{"n_layer": 14, "d_model": 224, "n_head": 4, "n_kv_head": 1, "head_dim": 64, "d_mlp": 896, "vocab_size": 2048, "activation": "tanh_gelu", "norm": "layernorm", "norm_place": "pre", "norm_eps": 1e-05, "positions": "learned", "qk_norm": false, "attn_scale": 0.125, "bias": "all", "tie_embeddings": true, "parallel_block": false, "init": "uniform", "init_std_qkv": 0.0334, "init_std_o": 0.0, "init_std_up": 0.0334, "init_std_down": 0.0, "optimizer": "adam_variant", "lr": 0.00113, "lr_mult_qkv": 0.7, "beta1": 0.9, "lr_head": 0.00613, "grad_clip": 0.5, "warmup_steps": 511, "schedule": "wsd", "decay_fraction": 0.815, "decay_shape": "sqrt", "final_lr_fraction": 0.0, "batch_tokens": 65536, "seq_len": 512, "doc_mask": false, "train_tokens": 371300000, "steps": 5666, "dataset": "wikipedia_en"}
MLP neurons of a small language model. Each row is named by its layer, matrix (up: input weights) and neuron, and shows model dimensions 0-223. Each number is 500 + 50 x the weight over its row's rms, rounded and kept within 0 to 999. Numbers have three digits each.
After each neuron's rows, "fires after" lists the tokens most often just before its 100 highest values on Wikipedia text that the model never trained on; "fires on" lists the tokens most often at its 100 highest values on Wikipedia text that the model never trained on. A number after a token or word is its count.

L5.up215:495531422544553493460488469487449593546421525501532537408537432562380495570466437579583490538523522465530417470504481450422516470562594503545438512471503435455465433479563515502486473527460427468517560431486568503464558486606535419447436463508586479542466443508476465424517565420494460469456556468544559480527562420479484437551497526420494571470567467438545526494513440473544546575493527537531571493530453429495560493586504511483496526508492565546505473529438489455527439435508545477496535453493417559453538505565430420513548483465472485385576360468374510431488515452496463530490449569535490577450548518561532481568504567525395460604504532550466454532466515487470608565581
fires after: " p" 22, " Pro" 12, "ed" 7, "os" 5, " pro" 5, "la" 5
fires on: "la" 20, "t" 17, "lo" 9, "ing" 6, "s" 5, "on" 4

L8.up363:495505531475420461495488431500557522478486498517540565465500485502521442435512574479524470457510463526396473531542511571487537522512523509504546505470566590522417508546518575466569554558511476495505472547522432536397607482564536553413428559582449499512506545515461510502510510516384483473538487501470523465435463519593498396568488466501499460486505422575489480488466485499533439489509446495541520536529528550554470491444447606602543510508438504534579523531519433470379405421503499475473469563479492416489475521418563415440515476554465560574560509506603413428521420493488502523470604537408585544453474390485575480444579510570450498532546462420469523616457490606541504392409
fires after: "," 33, " K" 10, " J" 9, " D" 5, "J" 4, " and" 4
fires on: "." 41, " which" 20, " who" 9, "y" 6, " \"" 6, "om" 5

L6.up788:504436528488474541509441469497439523463587461487424506505591464473542459451469421529543483526422444505432389460514517497541493464491580438590422485549539380483513592512443594499570517503499407469552596491481524457469487497441542443504414442501436528459508512494467515544573571518503528431506515505439484549403591568494473480593529471411534538464545406483559529451499572514538502465495477508465570487542417534511452381479486494557548504520525546464568421584437433508517456440558489477448466424552511570489552553515472505570467466485512519506569573454459602443510529515444441541398534514486490550561466400430437491536490412524436480600461563477428497528538538544607555576537
fires after: "s" 29, "y" 14, " S" 13, "c" 8, " c" 7, " m" 6
fires on: "y" 20, "ic" 17, "c" 15, "n" 6, "ize" 5

L8.up873:420522576517528479509433504495416466429534458527547562552416554492534455636393584454581524556543487500513533585510508578592542533591545458573607485447465431526378473555518552496499542567511413589539531517548526569490584540472454502468482489538506532465504477492522458479471540536563435513487533466477534513436455485509462367457483480471511576543514547506491498514410470545437459445537472544467504510519409512568501420389474517512531497523510538449550499564494433532502458473505541474601445490579461433565413442393483426525475410530469494452493494537578446512437470488525449443487561424551484512504490491476491500577555485566492443558491496464635501523497390471526440402496
fires after: " B" 36, " b" 23, " K" 13, "B" 8, "b" 4, "-" 4
fires on: "y" 24, "lu" 11, "la" 10, "l" 9, "ar" 9, "li" 7

L8.up280:533511589456575484542533460553501349515540471505517490582587451573460444480450513475501489573522470541457434454483444480524504485458428578555519459531474460427480556527567485550464527510439376516463458493516508452496469457425569404592536538497502517571565613494560460484446440534445432484467515446492506497513416441484539589572568540482481491551544546436500531460451508506465440474516457533447513530486561553524567542534479499412579495526451442454555552547449586513468445504504599557554518485432462481498452570604462536536453535417571420483488563448550501451455514426450526460477378474469497342530511484431505553497477562494544597548502601508446473485458443448548435488466
fires after: "n" 17, "ne" 10, " O" 9, "e" 6, " Ne" 6, "fe" 6
fires on: "-" 26, "at" 15, "ut" 13, "x" 9, "–" 9, "t" 5

L4.up551:524461482503516468503493491523467538374479546584547514499579486463520594531485563539541498547459503504538568494579466543452534462462487476466463436487469459476566512581530433468464445481590518456404542543583418472475502433526503482562492550449489492532417454427475476431546568491554530468483425594447432602500537456509512473446501552495416498452455357502595456524531446534401414556588461458499450490600559586481613455523447498436513398559468528510493565476532485457494565415431483535593454518516470461485508481434544498474540447461422518465451526489497490577488541544583506568521522512484444542431578514532542503494561571539519501561511458477548426631491459546533498403598
fires after: "." 23, "s" 22, "im" 13, " " 7, " (" 7, "aff" 6
fires on: "il" 39, "ir" 16, "8" 9, "3" 5, "4" 5, " such" 4

L5.up688:488422509546474485556453499544418572435429456512558566405475507466546633473416455470549479522411554574445467558520443530486506517588489475490537430485551499487395446469542477466573522555530451434464486473470471466495537597505462520511504441454434503512507500454499533499498437571514468542442509524392458490501410431538523477499406500390542542446467500592511441507480473557454454466464491493498526517507512526542585425420498487514577533461523533502541478488534402497438566574439407377416488450505507520456519565540533520675559576515551471462487426433550523493515501432516576392541485489490575470647477521460465511471489476502518456559481485571557555471510452558568530523561
fires after: "ra" 13, "re" 13, "ba" 11, "lu" 7, "a" 6, "gre" 5
fires on: "e" 43, "i" 12, "di" 9, "de" 5

L6.up740:476553495559456509434511459581440517487534453568438488580532468563470429487518518472552491551522411568548508526514516511498363508508444508550554417460526577441451529544569536472416551457542495498500483508539576597497541495557481549505480553519468559428418473527538509501498454526489395460507504515547467573459408506540395461478500562444546551473430576588463504549531560505541471455446440497493424416558435519567391490559623486547520415452532483503521541530523505591548485408530455376517541507414468528543463492437560463423474429524470463422562502499449526530440523489418478477541470567512484435451528462568517556484457410501517579543458534499463465532570501544529469474667
fires after: "ri" 14, " G" 13, " p" 13, "%" 5, " E" 4, "ö" 4
fires on: " of" 19, "ri" 15, "n" 13, "r" 8, "m" 7, "y" 5

L8.up699:533413565604446576469463515538505486535420521574462475531554458508533530531543510505516553517558484456460483414531473501529526435480516464453516402602511548525517439542463549531532435520562483516520550516506451470367529530545458526487508539496495475603500534409476468511528484446531431420469515542496513456514516599457610370515429518471534488447537506524527555506513508550434588493465509518513531606462454455571599452509544512471494436537492497545547477546458557542421430500535596499494490338377483377487482456492544542480481447440409596414475489458478466509496447529544514511470559495412480592499488491530404565468485471555503525424508561524448508553534375492481522435603
fires after: "s" 32, "es" 7, " is" 5, "is" 4, " was" 4
fires on: " " 46, "s" 13, " w" 11, " st" 11, "w" 8

L5.up449:490521585463423532447506430478531544539499519498535499387561400472542494443493508494517472495527471572485524502589400521510438429521568505516521535508471542433421413516579506547517584524500437573527582481577560443404516490581562561544547423529462588415547525473438487457460479506498499487446549488593450642488527463488511527447480538578501505468515493551573474558490526487542476585562441516581448471529528508485561481464490454567433443468526528523524513576491521474498495440473452437558464563588422582471491540526578430430476525448581572538509459438484473463413432500544502526521523476550447403481585516484519456524495524426533425556424450432503561591572508599517527544621
fires after: "s" 27, "p" 11, " p" 10, "oc" 9, "cc" 7, " dis" 6
fires on: "es" 17, "cur" 9, "ed" 9, "tin" 8, "ign" 8, "e" 5

L4.up662:471517490500475446528501502548402477474465466604571489460494448478429363593475468537472462526422487568526614519459381538424466549487468516567429385508494464467499508592540519513491468515582494450529463543550431524489492427542435425539500416548526532551508433574469442503482479474542574518534490525473530576423495543544559513506457502466469484520476409451496424482445525581481487483532539460565541518545486473575543477490545558496559439544441524418485475601490586403453515471464420524532413519563527532537467498419525455535546510539495503433533463511503436559427419527443560475612552462475485453415616514497615522462550456488510459457521474429499457536403503560475525553620
fires after: "–" 22, " (" 19, "-" 18, " " 5, " with" 5
fires on: "in" 26, "4" 21, "5" 13, ":" 8

L4.up544:546416487496431489511591514532450474421522552562540488582513572539506519530453470538574465423444543503502418546517524529523574585466558608569571497534429528543390420497587470431484525443446476482506442496555542450560574503523419468447571419476553432498433562490491543532497500454491532480504529510440430462453490455529486561573409514445494559537424547458577508489465517567435449532453590440468522458495521515533538487484531518526573519536507617523567494421393571572535498468475521476548482480529467414403396520542521532481490498547577555447511542531463479526556524565435425549537560564540536427514551473537484552355471444478422578465467530538610544531550464495478460483530
fires after: " " 51, " four" 4, "man" 4
fires on: "-" 73, "n" 7, "ight" 4

L4.up818:491514550440486527419489515574482439422485474490425537463554477518490411540519501493607506544517514537569576614560373559548428582564545567560440409552469482446407556549587533467445540490482468523482495513491488431438507462517489536435508463551479514408356524384497423561405490530500446452533530485557505511390511522478482404457552530477490490495593432523462479457478482540529584486466541504547515510483544531500506494553469500591520469475442497465531499557473531410480471447524477525583492604511460521476449465513459380517483456490571540533425469461562450531466440443446487439595588496548544520519458520567511469454613594452531457462540524532489424623489489499557504487509
fires after: " " 70, " (" 14, "-" 12
fires on: "y" 21, "ne" 16, "s" 13, "o" 13, "ro" 12, "e" 10

L9.up226:424444563489410476573516573440431483513451586463547506578492451540477444495538509469581532544417549471479466546471598508550573482524527459566421471567487416504451404545475558546511486579418443537467500430542623540470507465443492517483472552543504488566531506426510465382478470550592456437485476529404469541496485419501551494462463564466525509484531561496548514493539499416450538439452462537503424632498496512484502521533490463542590390576442464596478609527437438480561482477549529485495572459517490397556487523544522479483535443533489511468550503435539512534539381567588501545553468497436429493608553463456506460522421474498516504523471605501528469522566447478553553568486
fires after: "s" 37, "p" 7, "c" 5, " p" 5, " was" 4
fires on: "s" 22, "k" 20, "an" 16, " medal" 7

L5.up423:466557378480466534517522514520464507435538442509539486449526481526455451421479494488544426562457452534493525565505485528564541530492562575526457530606511442427486407599581496475403553531551537499509523444429549493471445478540548482576446466601471411462513523376508575444598487540529490464492464579548561593524462518460551466490561505591608549574539452588511390581488503569492455530513546562488569538501515546582494483574476505549485456523549505439501530587519419479443507443462520480541571628515505449532434556480425519379459469442540547579442540486506483464476400487560515501502502494531555435498428458523559463448556501492554462467513468489512488582552474428570450510545
fires after: "==" 51, "S" 27, " |" 6
fires on: "t" 14, "S" 10, "P" 9, "e" 8, " C" 8, "A" 8

L4.up578:561394579512411483524558453515497367437547479565486485501405468546458445522524599506478527540542464496533519491548445452540529512387548580488569472562495476458438517495577501545450527474520557485456464479462514450539554547431403490491483435501438503465476469485421579415518433478511454484396526449456499517483435468460547467534513572530439523516471565533585602538465522504556479539478521408408573530544520516520438502560539462568546485439461535493544518563498531420423444498481599518492529516423446427542461638460471510444583484439528544492531494383476543521493555482623509438550455502499497427519599542496572556548472387482491451489518533455551500556483512443488569597534
fires after: " " 47, "O" 4, "mp" 4
fires on: "-" 48, "r" 8, "or" 7, "," 7, " /" 5, "born" 5

L4.up676:456482560442541554520477392468500396469524517446498523527459485545375464442571500490488534529459424508474562506553448543551452562594429480623469471543567604504505459503495408556528500487583499562584465482529500442517500519462574531559408455483512486515417464499571488521515495573411420517539579477441560521385416516493598495567539427528541466427493413453518506441527485517478503481544453502543538480513471574481504403585480491539462445485494467502537573528488482434428397470508550596568466513533452487577507600454509578407452536490508485550527578468546557604582487524450474506424488508450466480541397445433506513553470492424515537542445536426538538478505555512445494438465
fires after: " |" 26, " Mi" 10, " R" 9, " 4" 6, " 6" 5, " 3" 5
fires on: " |" 30, " 3" 23, "s" 19, "ed" 11, ")" 4

L4.up101:425573442446386524440466433469598540578602510519507529478595382540409446525527436519457464459459484413437539567524442480463474551436455594536468553542572483494426568495488571503536608442466491496544457480503541499506594432563523515424433548579520495500479529466593560504468415523517459509554450481519547558435499564543463527493486433421549585476583503507454524523454486520443460412455498554556529567546452435554520506477480532584529479507507493474429510514375575509474502485536521468445463561516424471495362490543466513512517494509507554522511561630551449522540585457442424515502506462492487520411530441392490464470589581438519498523480491427513493508512514506563489521454
fires after: " M" 16, " Ch" 16, " H" 7, " G" 6, " W" 6, " T" 6
fires on: "it" 44, "ic" 23, "g" 6, "ist" 5, "ult" 5

L4.up739:484439521494516521478443519530530530556521604520539541514496481446468451479575538439437509452526509518530490450410547486545477438497520497483534442497484554510433447491567413497499512412471434562541483476541411468524476485447538448512501544491525451494547530505575538459374420479463388414508564590580548467480473513421495430523447585439583593500596443533461509443554479499468536572518541370584576532505472490520543519511396498484518467526550493500469425549469512538412474536470542555563425518568487429524436460501515523501437538545542520453588505606553518499465595449472467544514588522489429460491495447478554599628371471457526477494435577475477458493521455411596496422488
fires after: " Ro" 19, " Re" 12, "Re" 10, " V" 9
fires on: "ar" 14, "ad" 10, "p" 9, "P" 9, "view" 7, "d" 7

L6.up563:503521575497551496455548513491442397506504515424393519534464418495372516482516472519461511587427523536466458538543394546429498474445610556504462501511521450416504517551488503413448550462555453507477443566546506421586552544436520524534507503457607541427532554407480564461537498532487514444536484492516577531578592529519491558575541544427487460613490483572465443538522446555434529500517561564401474530514488528529496408521470517498508465532454424435496501537480650496493418460585485542467500527514511475576571629531492417470532553547502491539530609413448503504443487445413493546532417498471520486433482462489572516484482507482428442507520480551558539428452506523546480598480
fires after: " pro" 14, " part" 9, " ex" 9, "n" 8, " m" 6, "p" 4
fires on: "ic" 25, "mo" 12, "on" 8, "or" 8, "ant" 8, "p" 7

L9.up421:454441521473516533494524496495603479518461590526500568591591429495489454491487521470463532457490563490531542484560528495571508618441495331531550500551486517558519420531476536515579432523457512493408470461525535529495494523493522446488457468475345523577552497458513468454488466506476491445457467596465484420419542465555579459523537497560460512428419448488585499486514479568480465469457552531458464493515445502577527509435500540507466444415617495506413514485444454491493467500495520528553519442425483535559539556603536513470482523453531592461434387429526473476442472585607386478519523493527571491469433489498411593551479582503550549562486582477520505460418476494623463544477
fires after: "s" 38, "es" 12, " I" 8, "ra" 4, "va" 4
fires on: "s" 56, " football" 6, "f" 5, "ra" 5

L6.up777:600471529480526534454460555535465469386515478524565537495485487482481494434460545463569562533418531519502613524593411605421396525530496414514512510441531493423442452557563553432448520554523493493521588478492498580542489384572461509501490515535510486472529578434507575497489439545461528473574450523489443476534565488522515466391473502557565601556528509554417439534452415581483411555552464419545539517540563507483589491444468541499574506533499536456489526561503508576379530531496448482520521559532421540480422397560435464508439505503520505506475517527500460634572402468594455457515463525512512475495514428554529570559519558486515484509488396487546500570483481453525440555519
fires after: " " 44, " (" 11, "/" 6, "-" 6, " B" 6
fires on: "us" 25, "li" 25, "b" 6, "." 5, "n" 4, "un" 4

L4.up450:522482554452584489467473542490627538512487469432441614451401559515523519538418477489550533523554433476456451498452480447499535502551551567569586499533465491459472605549526505421495540479529511494522535515499463548493556491407412476550456533496431467432460447440547460564491523473559412444531532471509419463515442509577418406439569612448462536535551523500515487400453449526532481480445494526417487477539471519565535619458422570499571548482454534447604405525503559578431550630604518475484501483452494473522474408426519441526512526565440477410533589520479491401579577485536523561468481478421511487515576477492514503472526518534537536503538555489505520545470474454517444417482
fires after: " B" 34, "B" 32, " b" 28
fires on: "re" 22, "la" 8, "ra" 7, "ha" 6, "ri" 6, "or" 6

L4.up586:513449498432544457572514454516399459421408465534551480490518482455463541536518478514544505553438558521495492519549461456479534521486591467558535526579577501525513526474462373563419432577515496489518497488594476453565438477498524517469476415518529555467515495480444495526494563561459517562478516443514551563508543516526573549559470417433502515419465490486561438513393510471497450453492434456569518543475522568597628389563462493483445441449531557418543523548581534428444552575624549405446444598541454527569467464539558478561497439445526531507530582455415536475456493517465419569502487525500469476530604540593581496497525428530473508557464514480451488504514473564492533624555
fires after: "." 17, "b" 11, " re" 9, "e" 7, "la" 6, " co" 5
fires on: "le" 32, "in" 17, "ce" 17, "5" 8, "3" 8, "4" 6

L5.up58:515422562518456462446487425553527460414495526634504432501493533580527480556465502438508587524504510508567451529535462448497567496455578481612431485493502416449415503475525534523512556520500495502572450482524529574537562443580368552471539493502525532437448431507472503486484447501502485513565450502521536379496475530445458489406560559568472599496474533597481577450421493533538463530597524592468492535480514545534472437548451555566563471489465497515537559527477553504481434581543494465540547616468411487539512537477423569439509562468579537453407547368444459469507445507581496573444529536524459456530518456538578478463460433476418496439471428555535505543508540440501564585494
fires after: " the" 29, "'" 13, " " 9, " take" 5, " —" 5
fires on: "n" 39, "t" 26, "y" 8, "s" 7, ";" 5, "'" 4

L4.up705:457478524479401521497434500557464479444523536510453449478406417516529503569442441465556440481502573527507471538585561526539496602514551598534474475489522553449510535444466523477457489519517458466548526470500435461530498388519388526484422517496417547483544384451495557489516470517556500492572477477510465497585550489495549470522514526629494531510530410528636492525565553463503575410536484385469511569437435514543495535456422511545515436553491498523534489582510545535562577563565446501494453471488463503514544424532524503459477528513564520468566437415517620475501438500438537521448469554541518490408576458603500534522406510569485488494421527467545434599622496570581443575507
fires after: "p" 20, " based" 11, "c" 11, "ur" 9, " p" 4, " P" 4
fires on: " on" 19, "on" 16, "ce" 14, "ch" 11, "lo" 9, "le" 7

L8.up650:478397574555500546543588487545479450499559447446535524378536475500477491573439445474489496509462448573443553541549522447546563497419496544417537480497630464559456504495471521522489502566627417536512422458495543449473528608466525461551507588479598520552498533445508501587563593475517458462459502434463582453429435534518473516546617442518496527501481477481506469560383435527509487464497512469562406503447495521543520453593511527532465479525456510466544499539450553520538513500448468460485493454452505456601509585594550463474547477472467578526530486419526417461427508526494502463480596524509535521561399407514462557433527530457450422554494545551516365458547501516601541527464
fires after: "li" 13, "par" 10, "al" 10, " Col" 7, "i" 6, " A" 5
fires on: "or" 19, "ent" 17, "mit" 8, "ic" 8, "on" 6, "mo" 5

L5.up177:508427532471500504423502509509499508520509507460507466468468520570491481436502489526549494458568515446476509512515489518450510400483559523509531506527571530560501555491550493531432564425532555532594544530527578475492624477602592617530404530454434542472395474504518497480581516552478476582581549606547579631465439455496519406431527526389535475458437417541458463575501488604586539538490508496567528532480409451550563502481445484512443505552490461499440578441462467570440555456493475539428417543443450572456470536473562475510466527548433559512519425509558527356470463441450471565492468500475490569411499483533497487488492515570449435547496601527442501564438481589493501517506
fires after: " Ma" 19, " K" 19, " Ja" 8, " J" 7, " D" 5
fires on: "y" 25, "c" 12, "er" 11, "." 8, "en" 7, "id" 5

L5.up118:461553518447496549399464430580448499527461531498524492514402464475513481385498464517517567489523474518487479529493535440535482520485538390535594452557492516477519487516479485555564560515535448477525628420503483559472483472545522516532528530453405490444483460450461626458424496510444491474435471610399540480628451466446445496494535500520514517373465494529492588475466452547488471550564496476575635449585517521559479505442440544516445459477599491496477446454518499577428445482524418488507511571466521435528512444507581469410530445485450522539483466502470493499597456509487497564496430471471517598493538396562525525438366465480447477541484534410561498495427386445576524496476
fires after: "," 40, "." 15, ";" 11, "s" 5, " which" 4
fires on: " may" 13, " the" 13, " He" 11, " will" 6, " would" 5, " did" 5

L5.up399:538530523446517443480460447523464479490510526522472454540528452514475427557516588513559453476465494602512500522560421416535520514508513580541531463424372461344528498478561529531392562529549435522501495447518512577565524465585464567481529579399541432457445539589531463468485520531534477553523556548512533531506547496615486441524451605520520574607496541512475564482441479437412486559438506499379523394538519458461478488604414481584499426514514592478473462551507506594461476509438500443446466469559460499479528480555477530462486457537484540429500559451446540542458511499466533438485486451461468454497548582530486558606561513509485487503374498490480470517575475503603435429461
fires after: "it" 19, "ult" 13, "et" 7, " number" 6, "ent" 5, "und" 5
fires on: "ize" 11, "y" 11, "ing" 10, "ur" 9, "le" 6, "ty" 6

L11.up829:493496560440469524515549450515525529404597466406510516484592435503484442490457441604498603480418524477445462464410519631551547548473575578465461537565484534452452552483564574415473574591468535561418451542542533514445532456484499501486488505547502435484419477498562448477601564570538496534453491477462551487498447502484595484510582479534406509527529512430440527569472528457498430417507650579489562509473545548493565597507466583429461555569525460537514482536507475406500507460421496516481496558510476468563511509480466525513418510496551458516415487455491500423471474567467514434506532493461488529551580477515498528458463544473483437437514465571567465537611392529494534393480
fires after: " the" 30, " in" 6, "The" 6, " of" 6, " a" 6, " The" 5
fires on: " b" 53, " A" 15, " re" 8, " Sa" 5

L6.up85:474505495468532504452464514560535501416511518499554524404467497502509519507501479424436519550515473439495530480560462570479532550564477565607550512448462564433446445487542441443408565477553525497541492454572575515430504506409454520541387442598512467440528578473448480445460360521516499472414562444507538568566441428522441511482497460448553561528577589513483386471464489511555481476477479597467503557506464429585505442513385500533542498520475498399447527589580505412508471497430433498537499587570442439492458491453433453403530538475447481519530543542571502511541517508448536497575527443586580472469576490582498589587504499557535402499547527521492529552478443420516525502516
fires after: "C" 28, " B" 12, "b" 8, "O" 6, "o" 5, " (" 4
fires on: "on" 23, "w" 17, "b" 10, "r" 6, "ru" 5, "un" 5

L4.up338:475511585449579505551468558554613453486447545526552558475482512576522514518383597478531584458581488460515474506557504511526538399565465521485547457439434509559447543469399437529520477394412525508464483494520417604483501514528492429470464525472473482463490522461488503490456410471421561565568500497497446473539544454497447525508453528555529496411569485509361520446475501436515533443423600521409534373539445501528596515535558526539525558516530511535565393494522509535473557492560450560464509549465431488541508411461477456533552524511524501474565604531469499460480622534513461584477475519513496550486509464534531434553592424576504561545479510531456395554402441457468514495499
fires after: " b" 28, "th" 23, "." 7, "low" 4, "l" 4
fires on: "er" 38, "la" 23, "ra" 11, "ar" 9

L8.up9:482546559450537459510469376475530518584582567461525543431515423500497472493559499469597485497558440499461462426555479530518532580440564566510501501529550592450471408548574571542529452574497445523574557401584596504469550417536509492424486484458505594497524551572482475487518409440549572437441467522547443422561476530557538497451497601477512548550534466468553464506475458544555494538612563436483440507511488542561542514540453454440514462537557480445535525579463417476505486548553406538430445535504502529439434523551487466479449468485552543459557533403480479432418441564570471580468486524458463392482589544492535517469550568428470483521459556468495493536462557479569592506556
fires after: "p" 30, " P" 19, "op" 7, "P" 6, "s" 6, "ub" 4
fires on: "u" 16, "ed" 15, "la" 10, "l" 9, "lo" 8, "on" 7

L5.up320:502441466468587493450437497530558503489548531524490569509472494527471546426408476537497569474544449496544436497452528424485445504509508531489466449517567460470486470467539555465399538523598543528500520500568549563410499518501496389403435476465410494367506547405464383465530495486550457491444495521488496526453456543570533512517523520495596485556554469572529426464398518469459470491505493495451563571497510504465581425470550501572560489463574607530480500542423476564387584450568565582467509552529457411622445527479519361494514475428464556570543463465474558445516473489519487513494471423441448523523512409608426538467603508453542529555550536514531557505556472536538486462497
fires after: " S" 21, " D" 18, " C" 14, " A" 8, " M" 7
fires on: "h" 26, "il" 18, "al" 14, "el" 13, "hi" 13, "ar" 5

L5.up345:584552489464518511437470469512478496395504478504580479420554527524500512505437441545518488431448477459507522581493533536568544513494540504453535494452539466437391526458489528459491511523521487526456441505475521473561564410430420495544571435525507459576445441494451506553565455559555443557584546513473481403483528488446491514499472633562447537522556518455464492526362542471533393429427644473442596474537446501467521476496459575469586548423487538511461507531521585495445476540501546500474437516583448425430481532511426442524471458530482487447505471554427522473553461492515529532504523486442503505648445449431483545534505475634578423481480593362548471529553484487507499555448
fires after: "," 39, " the" 11, "The" 5, " of" 4
fires on: " F" 30, " C" 14, " B" 12, " 1" 10, " A" 9, " De" 7

L5.up819:503402485474524538625535524498490460446445519470417492530511523496544439464493388545539504391511537486434508527507521473543551499527570536552566568510460501476475504511426455541470453479494405492437486496575396577504483452396425510498485454525467421515522469463499548361521475555466538466458528513466517470491488559497536470496514517518540510457523456569459495566494541616455447558432533538442537422426460525447574553416410457436614545513458509541549397477470424531384571481534451478560583405472484471514389579520587485483541479586450544515509444477606560524581452497492525464488436513531553406388566469469535471507500535546525520554444564530545498478515501512437503588498
fires after: " |" 57, "01" 10, " " 8, " 5" 4
fires on: "\n" 18, ":" 17, " +" 6, " 4" 5, "-" 5, " 0" 4

L8.up752:506575545512521516423483577532504407432602435526566522527576494584502544476504470434491406413502395518508577568499450545479505507546426556499569459488553483515425516485508535561467539405481523476543465467499456636556501433517461462478478524557497529520484483498527475582408450560479502453536444542545568568460385527512464554493412473549527590545497474498447525549435522502479525509598533546570525461497466485541541462501528503531497441546448557484463508438445443568449531590473478437434467528467470555474445400383483472501496359542551488508544520506523418433483430553470482516602589503518527435459463442428533503541611500556485464575466573512466452535506445504591570461418
fires after: " G" 35, " B" 15, " b" 9, " K" 7
fires on: "en" 17, "at" 14, "y" 14, "P" 14, "od" 7, "et" 5

L4.up792:454532543488540514471453484496461539499413648513424504596508488478419407545464522502543542543451521473534437446525456449553437505509556549625489522487429457527466537550558536520505483575549456535537596486602565444476415489504492556440496501480529499458481543488512534463564552560588396543435455558523494467446492537513503454445435501530501501555544435495540481465467506430540618513596488594498460507515445455443496466592476406545483412495461445580531513475484547505554453482536444496440462554512471531438474418483524430497529427509522527523536573347374468552438419467454467506532462484496508546485511465566502438432497468457454537594445456476551410603524392468539494494461
fires after: "s" 34, " p" 11, " appear" 7, "p" 4
fires on: "ing" 22, "il" 21, "y" 15, "ian" 5, "ol" 5

L5.up486:475545535518474543522491459466465512413528536577510506553473394553487437456555573519529545486484460543476491451552469513537544491478464476502478523479431535434419402557580480569556514449529570502505493486514449555430461418530535529492452596495468459479482424516441558444544544562515402462501482522541449599446529519620526467504490503469545478473513443366529539530510530565479548598431590463434507467513502588523442560518534470525526396574470491434458524477489515456487567492554412567512496555507483377586508565494566544469544421424421476534458530489470429490508506457474552629506482503464545403491631440459476512405474483464580481507404519474540482519456408600540555519566
fires after: " P" 18, " c" 15, " in" 10, " part" 10, "ic" 6, "P" 5
fires on: "ub" 23, " of" 13, " f" 10, "%" 8, "ip" 7

L6.up119:584401611462461521497466520520534510494581451422399447548534456530400602513468447520475537422490460503396524496435486495637484540505615470514483476489481588521400506513536446474569516514530446501568447517507488506428436499506542402539500462473392527507505574502546481419480380624489490408443527516538471591492479547513628489481543547493513514451495549424467504472528557575474488492490514464479392498603548524511465465574582522465500530469487572540503482576529482485493538591533542475537574487478441505453586548496549508497433449534508518434417523416489490488473451545470488524477407483516474441580591502540524498519497517418455538517523435481511490579527450495623478439471
fires after: "re" 23, " re" 13, " co" 8, " Tra" 6, " Be" 4, " F" 4
fires on: "-" 23, "ak" 12, "/" 12, "ck" 10

L4.up814:509485488523455504499508480516528477500553513573528555428489477490507444524515463478544489530535414421512554555550559604438561508519505502541675539507568559424493524488468507470435573453548481473514481521495476557426571523497542494434443502497418550508558463562532503445563545503571488496401519602547455521493413499506462393428513521479523553443511511398485468488422486531462527433451404483534448515550465524581425493523537510548536444548565506609462461520488521597468510478523465431532433606476454600521390420514508400409531482561480556514501474589489461543527575522490384606530489459516424521434524516499578491444540542498534528495555539504500574574483399539474434396515
fires after: "," 23, " B" 20, "\"" 11, "B" 7, " K" 7
fires on: " and" 26, ")." 18, "ru" 11, "lu" 8, "wa" 6, "re" 5

L5.up7:457540457449612489492422532494482471471528447534603499519489594506486506512431439424538505443472464501504471490446494467464489449493516505501526490555512494483479568405570530467460492554543540511493465504540535501332514446485469448413476502480542390433509540472490436497466551531553573520412429542489528562469481544548543520537497454466568440506524549483478458549424502516442459548427488494544485558563496505524597471568480595520512493534618557497558519562523512520426483571629545579533521521448481438583479475534515496465496424427463589585502449426482632482477534543461501544525504507460402436447497406634498505467625457576516520557511480479571558495578426512561409481555
fires after: "==" 77, "===" 13
fires on: "C" 25, "S" 13, "E" 10, "P" 9, "L" 8, "B" 7

L6.up721:608492520503465463513451460449479464524549495487523518560514558503483417420519441472473535600482492560392521526422431411502551517549484510524483560542474536478443559534454441522462463515457493448519505509589526459537512397510520481579498521453511470596499571546490591549445480555395526519510565381491559460440457471487500582414519460501482595457476536494466453445468531459607432482356513531484449548409467489509576567518458554500451482474583497505431567550520546458487495456483553530589555583497452438531455540580505539480482508477568476535469454517493471420515526568433399550491422550525485486504389535470535446547518458585522438568549562521559611505431478519388519572458
fires after: " Lo" 16, " Se" 14, "e" 13, " se" 6, " Ne" 4
fires on: "s" 22, "re" 14, "ma" 9, "-" 8, "–" 5

L4.up648:578416548515519538492541556525585542508517506531517478495524465554534512540565438488539506521528596491431616463549445447612595475534470403453480573532377539557575503519479424561605538523560454488504454392524610497537550424472587513403478462407488600485428484530475403483494483467482483585525444495461577540550519441503447484447493493460474446464476461509460503433530519533488502458523556489527436414482410494507499460417507509482552498530549441533530518467557441485529499499414520466564488490496433428461430466465505421448456509590515454484443567503437506468590547488547433503559516410527421533541578535559510435490532573575562421531558493454467557595495495540503542463425
fires after: " to" 15, " would" 13, " may" 7, "z" 6, " could" 5, "ch" 5
fires on: " be" 39, "ak" 22, "sa" 5, " make" 5, "d" 5